From a checkpoint of a small transformer trained on Wikipedia.
Architecture: LayerNorm before each block, no biases in attention or MLP, tied embeddings.
Training: a variant of Muon for these matrices, 727M tokens.
MLP neurons of a small language model. Each row is named by its layer, matrix (up: input weights) and neuron, and shows model dimensions 544-639. Each number is 500 + 50 x the weight over its row's rms, rounded and kept within 0 to 999. Numbers have three digits each.
Before each neuron's rows, "fires in" lists the words (lower case) most often at its 100 highest values on Wikipedia text that the model never trained on.

fires in: "party", "mpa", "politician", "leader", "leaders", "general"
L2.up1725:577586447571506518500465469576570379563412606530485516472546499532497470479494495466527414475519471404541568434454417559438460525463465452487537590580569450488488377522423480449528492575575543487539498534451472429511494551540556452558558499470556532487445446512502456593480586548557438508

fires in: "the", "1935"
L2.up1276:513501378531483549496519466447464576488545468510372498477453487567501469520537473519447463452429581424457516546497466550437392478494542503503429606544479490511482512504476491448480555496450387554449511445514638467531526460467485490481428529542497569491493440538487557478512582502487517488

fires in: "from", "in", "the"
L2.up66:488492550520443461547519485467543392489483555557517556448388510476521604446515486414406465521602483455555464571478521510547565479500495527403531500463519547555496486465490415506458510526389519613508532506469456515497599488426418500420499361505496543490482554477475542518516519478510425462

fires in: "the", "darko", "dark", "file", "featuring", "colorado"
L2.up805:510471459524498536454486507485553476494451486442508552553498560471521477544465574484525516502446466621489541466516511483454521479450530560507432583482374549568603531486453463377503585502539447558388427456465417534486418468547465464426459531564405511521553582525547412570547519527537399483

fires in: "at", "and", "by", "on", "the", "or"
L2.up1594:593423460544542623434496627473468435567552503545464561441487438523458458445475543512533513438530466563492485496497513533375445480538524525566507555483472438482457629482447587519475498499496523518469525442506563490521523451473433464517502401521476589524397540540537544512457517546470530481

fires in: "not", "only", "no", "t", "kousemaker"
L2.up15:472491453507498455411479475525489523520504544561523588579592524491534542537514493493485528534510477572534425535567501445516528526446445432518512474526483417532582375541466503468490494510499543481555556547549524540466446547532467535468547511472439453433564487527417431452517516496478482434

fires in: "the", "his", "their", "her"
L2.up1761:562485492498530469517473427521419439562552535497517498517485556465378550479497484488433480392440480502516463448504506488454409549402545382480504473550533547453510536469503494544473550476480430555470506360482543571513568460389519487541548523425548451643441486530461551526547537475531540424

fires in: "0"
L2.up1840:496519517498532531505454562554471462509513484480526518544476469591411569482508556468538518541516438426557528436495516516516496479494433457552462555522459506491545473473465490467428401528574484487530501518460518432522512503581458444498435538543405573524414560496508435530433549526519486436

fires in: "the", "of"
L2.up2541:496475541550456421527405439537511403540549548621388454460418480567566473498477491533558520465500560504475511478578460464522504472470482523531462475518561519505460442510532536534426493500399484505541454458433464501590453413389529458420456477509581454574553455507435456503480597563451399436

fires in: "and", "they", "he", "which"
L2.up888:436520481382540493374464523466544492446569419540529573463519449548479472492468566524501490511461390463498413524492607426456547580549633389484474453403369505482507502536466513521407469521517526550520412481551579474503487398580438441497455500540510435543490495483483505551466507463499461510

fires in: "at"
L2.up2234:543505475458467576436461523526505462513559409469543503412633440514535477537560569465558515528461411539479456510483549484476583575500466595468506501512509450493365461505539481524550485569592558453542456510527468563517444436507491427500517472471521623513475586526515584528495544453483460509

fires in: "an", "animation", "anchor", "animated"
L2.up1141:528481483442513463495515488535477472599524539546508541540523474592540609423561473539489506422495545507516463405485544461519529446471565464477449421497547583445460385552554591494475461567475461613523599471457474556513440481439530481517646470433490468459550460506536489501524447443491558542

fires in: "not", "none", "remained", "notable", "remain", "noted"
L2.up153:561491531592600435420573469434544466502556535459524490565550539426481471584564459532428589346603514532521484511562536540549502379421492486429469572467512521371550507418518507418487479473504452481547500423523554448449515459563517505465479532468561479509535514523521540500450547519511386415

fires in: "new", "old", "young", "real"
L2.up1885:457456538548540436579493473543495406524443557562524445445503489537602447413490508438516463495506475558593464544514560443478547499525548508495457532546456467456588410571516536392445549538570434369498522427437523518540496568517426451511578512488461508452541425494550431519444535461550566530

fires in: "also", "joined", "been", "again", "loan", "featured"
L2.up429:544457519509467428593506559503500465558485417491475504578535496563456460510497474378508533505519483505639554498456563389435547495431455511497433475404539510502558459464447429509509510573469534492619467477534468545570449496474545441523551547466467489457535424509468551492482400509541556509

fires in: "0"
L2.up845:427505566493417505457525407457616506513523470508532522442477528483545556537384467471545431512453496505568544481463512500458554447491501498485422546506484571499439556568500524508485495508473498482532519518548551524491518484525574391488535484508538449521537541510481480517521519458490421556

fires in: "only", "record", "just", "not", "despite"
L2.up546:551456555496434478413495531408541475472464483547533436559454548575501512511459442539529590595569457516419422443502471425497500569479469448502507446494560516536470573452392579436561549480499568463453538531561498549520435646491513478451464544547415413550437454507501474562586402531572425446

fires in: "northern", "southern", "eastern", "political", "continental"
L2.up1565:495514519544530493513524490355501392444508512461522567511590562476444556563523534519539556424486538463557500458463476491548567500567460537561539440443508485487470519472473521474525474547541552526447531506522577574510478550543492540555482433529390532545533554514471401528491458519508453516

fires in: "with", "was", "a", "at", "original", "on"
L2.up1338:548479444475486488524436502483582547505531414492503448625499520461411459450454401490519524524557585573518521528531489494527425490470442477472464441542469491506526499549543585511518378544520533503489558503529507462558553599501524524474539475422630550573478562475566445553544457517546457469

fires in: "11", "116", "1938", "11th"
L2.up1667:438536489439499473513651544461468490490533452457543542454464500473577527424521456474489591403502510513527474522499579512547585592539493570527515538526609618540467513441496488430513549559497529447551475460532535469528509493492394469463455594439433570515492460514540461429508493452508464442

fires in: "the", "where", "when", "until"
L2.up506:568496517491620501392476552489454486394506476512552541488490602407454430505487472464458356474467463434580500540469588426451457582502582453608519539517439444461476531478481439520467440563516549551513419543535532559544456602530512501464481472510494475502568519450491452504442435539516539544

fires in: "after", "since", "following", "on"
L2.up1774:550561515516483535468546507509505455534480429434548488519405491496543601464600490503574561479513483446567506477482468456501572491530520525497481474573477559491545433464512548443508492502527502447545475498462430544495493476555522549543589447507426467517563379503498494414498554565543506495

fires in: "the", "very", "other", "most", "highly", "high"
L2.up351:488594486526480479564525492528526498537448489564422420420533440560426529531454512483515464492408522479447470584470523428525543467491510460547506403513438564463598511489473520509477588621490478545485517490441533489508410439481461445463507529511456551522503508514444505503476640512468471503

fires in: "after", "for", "forget"
L2.up956:527522537453436481517453506480468479530483401524522454481579442554452486476504541523473534549541495413527489468446525496423561511424577567509488464503528410465559515440528467524440457507596461496523542564469528604485544492513551387499536489480557478454487505542490409563524516550519497489

fires in: "state", "college", "army", "university", "maryland", "big"
L2.up268:576463531430535556455495471543517380472550440472471463530552464536559493499577561547498501579482423478476591490551539435509468457509464502530485417500431552465463566467588517419526476519440488485590569431414444558533409490476422549522502545544494520544546484547499513523480488539459527511

fires in: "in", "initial"
L2.up2476:477462441452486564554507517388481498560515473532562541433556532460430470540478501477481505528556430541454465423520511461490550555549621520460519563468599587574514487495504540521585482553502505574528584523446469509522454573478504430522525533542483561492481441524568395596514534539467542507

fires in: "his", "scottish", "australian", "her", "philippine"
L2.up1584:436548475464546404511483449522587439456445463584409508597483556551497478466463444498561522416502514544536471462540433470516551516498469423513403491533507566470515614601528520469434425470570513561468503482626511382501489484562477565549599464461494614499478530510486508473437464621504567455

fires in: "or", "orchestra", "orbital"
L2.up2360:496470563588491542423514593422539520537505472422496575505402470524584492524507575466382551444447491498567486505519515511509516454491459516524517560472487525456421416475458489465520550546563439400458521465381496457448494425414592408508549458549364521552592444475399565452481533552511501479

fires in: "s", "been", "be", "were", "is", "was"
L2.up2374:592462576473523463460456496557564534476503483404618466447525475458508526491527500514494443482529469483493522488483478444490467566496600542487509459457483541445472519479448439550475430417555461533454532522498522490481578500476479580497572554537488463576510479482527456516510484433546442539

fires in: "10", "11", "10th"
L2.up2093:517538487553549514484516514413441571466442550468526504399401479412543502520413497436525449520466483450519521479537465525503416477459485475491411483502528618517413476465546519549615486547504571585554424443618533592504553470444445446468426519485638492373579495527496471439517463505558477398

fires in: "and", "but"
L2.up2485:481494531489590426406461541554513379427535575545449517494514570483419503627460484394514397470483474529533574523375554461434518524470549550499463589594513456494425560507470394508471519456411521534475510472544504581543441560535481482491461416409471526530490517464414464535473381481479439474

fires in: "with", "the", "a"
L2.up839:486529554473525490488502554457444468460542540458503473461548500580480551595478470531534507566481502558517473477561526540563449575485560567476449507505447502482589476489542488555529531476400460414406427675503485493486524504466596470472505478466462622440504556489574383497439489516596461469

fires in: "on", "the", "a"
L2.up1088:527548516545658436537481502477469499486579427457501530574489523484541485500523498541482487409573489460578531414477492481419472555444488565564604494470367559465438505520435488463521534499587491467560455484471431458502481437451447468543529537473576502506506476543549467543422554467426555462

fires in: "that", "the", "which", "who", "whom"
L2.up476:529562562630501599510572500499421578549490491525526522586526586553467513437429456546550609517492559506498493502558480550557526488507480524509535506500463596512576564488520475491533511460561467464436531628608557450558577495537514489526496388506536503531477415508524489534431588437583534473